Weights of a small GPT-style language model, trained from scratch on English Wikipedia: 35.3M parameters.
MLP neurons of a small language model. Each row is named by its layer, matrix (up: input weights) and neuron, and shows model dimensions 176-239. Each number is 200 + 30 x the weight over its row's rms, rounded and kept within 0 to 999.
Before each neuron's rows, "fires on" lists the tokens most often at its 100 highest values on Wikipedia text that the model never trained on.

fires on: "000", "0", "om", "i", "os"
L10.up1588,161,201,229,178,209,223,252,199,200,193,203,199,177,198,237,199,193,211,144,206,185,201,195,161,187,211,179,235,170,202,204,232,228,198,253,175,154,180,199,192,168,162,256,200,221,234,245,132,193,168,260,194,223,221,132,168,246,147,195,232,201,221,207,211

fires on: " to", " ne", "):", ":", "h", " Be"
L11.up914,159,215,224,173,161,220,209,185,231,236,188,230,197,210,204,249,225,182,142,168,162,215,229,188,246,195,183,184,168,203,159,154,265,208,230,202,200,230,116,244,213,176,183,249,194,179,230,201,215,273,188,182,197,202,228,214,210,161,216,193,180,202,210,219

fires on: "-", " S", "it", "s", " Is", "an"
L11.up158,231,205,188,179,222,218,164,194,196,173,217,167,216,251,261,154,198,151,183,214,225,179,221,237,268,235,186,200,190,215,202,209,215,216,179,158,221,172,191,205,179,218,112,172,187,205,256,177,190,187,148,205,151,178,206,206,128,239,202,191,225,203,192,215

fires on: " and", "ated", " &", " who", "f"
L8.up1305,165,226,257,236,133,232,196,199,191,225,192,166,188,187,256,179,215,158,204,210,142,192,184,212,187,189,131,200,194,228,252,154,174,227,222,219,180,153,216,177,221,164,238,214,207,204,186,176,205,163,171,177,213,211,177,174,179,202,218,245,198,243,171,249

fires on: ",", " and", "-", "5", "a", "–"
L11.up919,169,199,222,207,250,245,202,177,141,154,271,224,218,231,226,229,194,152,170,162,167,184,198,165,228,167,200,233,216,266,163,207,191,201,212,158,175,203,192,205,259,193,200,166,172,209,256,192,209,204,247,204,244,221,237,210,220,177,189,203,178,148,198,180

fires on: "y", "i", "er", "j", "ra", "n"
L10.up641,224,221,211,164,267,248,189,199,183,189,229,223,246,191,188,201,146,200,222,202,165,205,226,205,218,185,227,184,223,236,130,196,175,168,201,140,219,169,218,174,204,224,184,169,180,180,219,203,186,201,169,152,236,214,218,153,155,234,252,187,273,192,204,179

fires on: "0", "s", "i", "q", "m"
L10.up1167,202,188,155,219,177,161,236,208,177,193,232,203,211,233,191,202,224,195,182,206,205,190,194,179,189,219,182,208,161,208,206,199,149,187,135,149,197,203,238,192,233,206,258,208,168,225,185,144,161,241,296,177,257,196,146,170,196,102,225,221,117,209,195,190

fires on: "==", " ==", "ag", "ac", "5", "a"
L8.up1419,194,130,203,187,182,202,179,205,197,209,249,166,234,154,232,174,173,165,207,185,214,218,185,200,199,214,258,185,206,262,167,232,146,146,201,202,252,218,205,229,201,270,156,222,250,241,202,208,235,242,158,222,242,183,265,188,241,166,227,167,193,206,187,222

fires on: "\n", " the", ";"
L8.up518,134,189,231,227,208,176,210,211,161,218,178,199,260,178,202,234,173,169,183,204,173,256,227,161,163,216,179,213,217,196,221,216,148,211,219,203,213,191,163,235,239,233,196,209,157,228,207,186,182,199,197,171,196,185,216,186,227,219,238,230,219,210,263,238

fires on: " s", "in", "ic", "oc", "ric", " c"
L10.up819,143,186,220,201,196,231,183,173,201,219,217,176,206,175,174,273,226,199,170,217,183,229,246,183,225,159,154,256,173,174,179,179,160,221,205,255,203,217,192,240,197,174,163,223,198,191,213,210,183,239,230,198,188,168,224,180,237,177,214,159,235,172,210,246

fires on: "==", " ==", " ===", "===="
L11.up119,169,232,192,195,223,205,165,219,187,190,184,210,228,158,251,193,218,167,168,209,221,234,282,206,219,214,223,158,184,207,200,208,185,221,166,207,196,201,195,197,233,232,178,165,280,222,216,188,266,233,229,245,227,177,243,173,232,206,198,154,146,171,181,210

fires on: "al", " A", " S", "es", "u", " Har"
L11.up132,259,198,181,180,251,235,223,216,193,216,184,178,227,233,281,204,195,203,236,206,153,189,186,202,191,255,178,207,213,217,194,207,205,165,175,161,163,181,206,210,188,260,181,136,213,262,206,207,231,248,199,210,240,209,178,227,242,185,213,201,166,179,199,197

fires on: "-", " (", " dis", "ch"
L10.up1526,188,192,195,238,182,236,285,231,174,183,232,212,278,191,188,206,219,170,173,162,211,241,139,155,176,244,200,178,206,228,164,178,258,181,145,233,183,158,191,211,215,208,165,213,202,193,221,197,171,229,194,226,189,179,206,237,208,203,169,124,198,185,178,186

fires on: "ong", "ang", "1", "e", "re", "on"
L10.up1050,191,243,212,234,235,217,250,194,188,190,186,210,191,202,210,279,188,212,198,173,158,244,189,249,190,172,175,233,193,165,197,160,203,230,210,255,181,213,231,205,257,248,151,175,123,208,186,197,154,237,209,167,210,199,234,191,217,178,205,216,256,188,162,209

fires on: "\n", ";", "\n\n", ","
L11.up515,164,181,146,243,205,203,201,225,194,224,198,127,243,198,232,228,174,196,241,208,161,286,247,188,182,234,172,188,248,241,260,237,208,248,221,236,184,193,171,155,254,149,194,237,179,180,187,212,178,228,199,162,262,179,220,168,184,207,207,199,234,218,238,237

fires on: "-", ":", "ial", "ian", "s"
L8.up1623,224,211,237,222,224,192,156,195,196,135,233,222,241,179,253,158,140,184,186,195,180,204,172,200,177,215,141,156,186,214,176,248,187,172,206,211,231,236,157,164,181,185,177,199,210,239,180,212,228,248,219,234,194,126,217,194,189,190,226,156,207,247,126,211

fires on: "ast", " (", "-", " p", "op", " U"
L11.up82,199,158,226,237,164,165,279,273,180,211,185,146,279,230,220,226,256,211,202,163,200,223,194,185,157,213,180,206,255,214,210,188,197,220,209,203,233,140,181,188,188,208,220,187,217,179,125,179,169,208,171,198,155,171,197,195,201,167,188,190,198,194,190,214

fires on: " e", "m", " m", " al"
L8.up1295,201,167,216,242,215,149,165,168,157,213,184,203,213,180,201,204,249,180,220,207,174,203,209,233,165,190,201,166,217,244,143,195,242,239,258,237,172,181,219,188,227,195,163,187,225,152,169,171,235,203,200,164,147,180,184,199,181,180,158,207,202,200,244,192

fires on: "r", "on", "ald", "ong", "man"
L10.up677,212,215,231,262,275,214,176,230,182,226,257,202,228,179,179,217,159,150,281,203,184,206,202,223,202,176,153,196,208,181,190,164,201,213,213,200,241,182,190,156,250,193,145,221,133,181,223,196,166,184,239,213,198,225,232,155,174,230,205,191,198,210,173,235

fires on: "e", "ell", "ill", "el", "ect"
L10.up1518,217,178,185,181,189,222,219,202,148,219,231,180,226,161,175,261,173,198,172,213,177,251,202,256,198,206,188,173,147,201,199,212,225,168,195,157,184,232,150,204,164,240,150,197,151,215,210,186,240,222,198,170,165,230,190,205,230,165,215,142,184,251,215,239

fires on: " and", " on", " from"
L8.up1438,238,175,260,180,200,203,237,227,205,223,199,154,192,163,211,218,192,172,175,232,152,184,205,202,175,185,218,175,177,162,234,220,208,215,180,223,237,114,215,224,206,175,217,214,168,237,185,211,245,160,191,186,179,190,215,139,170,185,212,243,228,227,230,208

fires on: ".", "oc", " m", " c", " E", "á"
L8.up1074,153,170,212,268,216,144,207,238,234,199,225,161,219,157,172,238,243,199,140,192,160,197,179,172,217,201,185,217,203,201,165,126,190,225,238,190,197,188,151,197,211,188,231,194,182,231,195,161,181,260,194,199,190,175,174,164,232,164,218,180,217,174,182,263

fires on: "\n", " |", " and", ",", " for", " such"
L8.up1290,211,218,201,102,215,237,232,184,184,152,256,207,260,213,165,201,178,202,177,180,221,192,212,206,187,219,206,191,183,176,200,176,185,214,188,208,241,223,209,208,193,197,175,192,189,182,172,159,179,259,213,247,224,221,172,150,180,241,257,250,226,196,258,164

fires on: "1", "-", " en", "arm", "amp", " song"
L10.up177,203,233,262,180,198,228,145,265,185,198,229,161,221,185,188,234,242,213,156,193,198,174,221,190,186,198,155,217,214,191,198,217,185,211,220,188,154,223,184,184,241,187,200,197,244,221,257,185,192,230,172,223,200,215,208,182,177,201,228,173,209,135,161,139

fires on: " from", " until", " after", ",", " since", " before"
L11.up1418,186,176,224,201,218,178,234,200,230,232,237,178,214,193,206,270,241,186,172,247,171,255,209,208,198,242,210,179,181,135,284,231,153,229,200,204,180,198,173,190,176,231,200,238,131,184,224,189,229,184,229,150,146,181,193,212,159,234,167,219,240,185,230,154

fires on: " le", "le", "ew", "med", " init", "re"
L11.up1118,159,191,230,168,146,259,216,206,125,194,184,264,203,204,175,217,183,188,193,171,192,208,201,165,239,271,172,209,201,216,173,265,195,173,180,199,237,192,249,218,198,221,210,141,234,207,194,165,248,220,244,182,210,161,254,135,160,176,222,224,207,220,224,188

fires on: "s", " are", " to", " these"
L11.up1786,162,234,177,193,187,225,243,177,197,166,230,174,173,218,229,239,195,177,189,224,197,263,191,233,246,204,174,224,172,217,154,184,200,215,192,152,212,203,112,230,228,210,225,187,209,171,197,173,233,202,136,176,246,240,234,184,190,228,160,174,191,172,254,179

fires on: "ar", "er", "i", "d", "ot"
L10.up53,236,202,213,175,212,194,193,233,208,225,277,175,256,190,220,237,209,215,206,221,216,193,194,198,155,162,165,198,201,202,164,220,183,199,175,212,171,201,186,175,197,168,212,157,221,199,218,185,273,190,162,122,222,193,224,179,135,227,215,144,258,181,193,244

fires on: ",", " a", " c", " and", " ex", " con"
L11.up638,190,161,178,166,188,219,216,193,191,212,235,191,239,234,189,224,198,176,127,198,185,177,170,197,213,211,146,204,218,255,192,214,214,174,196,170,215,176,204,226,222,238,246,193,167,187,229,211,233,170,255,237,198,137,184,200,181,223,150,173,176,201,213,263

fires on: " to", " by", " at", " for", " |"
L11.up1784,183,174,204,183,219,235,246,242,206,138,244,245,230,168,210,213,212,227,206,219,231,214,196,212,185,229,237,182,189,197,183,207,147,206,188,203,200,199,214,179,214,192,181,275,191,240,200,140,167,206,214,192,191,210,186,205,165,194,149,222,227,209,221,192

fires on: " of", " and", " ", "ed", "iz"
L8.up81,255,204,201,160,201,258,235,179,242,218,237,149,186,178,246,229,146,132,213,167,216,200,177,184,246,211,226,176,186,212,207,225,164,258,278,187,223,156,168,238,193,185,222,167,146,182,167,173,209,171,194,194,194,155,218,157,159,158,200,218,222,218,203,236

fires on: " in", "ed", "an", " In", "th", "it"
L8.up592,225,209,179,154,196,187,169,205,137,234,185,164,166,206,226,151,169,157,206,205,238,193,222,209,197,227,210,227,205,207,195,219,229,198,231,209,162,216,236,165,183,177,145,187,222,162,228,207,270,180,205,231,189,221,232,216,156,245,175,157,175,194,165,209

fires on: "s", "'", "h", "el", "ial", "e"
L8.up393,232,210,181,168,211,244,191,199,166,135,201,185,238,144,217,190,205,147,171,189,182,179,207,199,275,204,158,163,156,165,228,231,193,180,158,173,149,183,230,227,132,191,183,161,152,213,210,172,216,271,244,271,216,163,187,261,235,156,247,130,234,187,186,228

fires on: "id", "ill", "ased", "inn", " to", ":"
L8.up983,243,172,201,160,144,202,195,194,262,210,177,259,219,191,189,195,187,166,191,197,188,231,193,190,220,189,177,168,220,238,195,190,208,219,232,193,162,210,171,206,128,197,191,172,165,168,185,235,231,200,193,185,159,190,207,196,187,173,206,154,224,161,199,209

fires on: " f", "f", "ra", "ade", "te"
L8.up1519,184,185,194,208,240,201,242,233,172,188,225,199,244,212,276,217,225,191,164,231,218,192,201,212,240,166,141,192,194,180,169,177,197,221,218,243,241,205,234,169,247,164,183,273,167,204,144,163,167,219,169,206,223,198,176,195,176,209,204,159,217,200,244,170

fires on: " F", "f", "un", " f", "eat", " they"
L8.up1018,193,231,220,222,232,259,188,219,240,194,193,201,170,195,254,213,186,147,182,190,196,227,243,205,211,135,161,134,202,196,212,180,215,202,176,208,170,207,184,189,220,209,200,232,169,236,202,184,213,197,156,170,262,220,189,194,192,167,238,182,170,213,263,164

fires on: "or", "s", "'", "ly", " and", " de"
L10.up1679,202,209,246,166,201,243,254,200,243,201,184,191,201,180,240,215,179,174,181,208,238,201,252,223,169,244,212,173,178,246,162,180,231,240,178,212,222,202,229,239,203,216,204,225,202,196,218,196,227,211,157,215,213,150,238,112,176,197,201,257,216,184,175,178

fires on: "\n\n", " M", "\"", ",", "."
L10.up715,175,181,169,243,174,206,184,176,170,167,219,219,208,171,180,198,180,201,243,164,211,273,236,151,205,229,180,234,246,223,186,219,200,260,201,215,166,166,196,158,281,154,176,206,171,219,227,150,274,231,186,208,249,216,169,200,212,195,192,205,224,176,215,185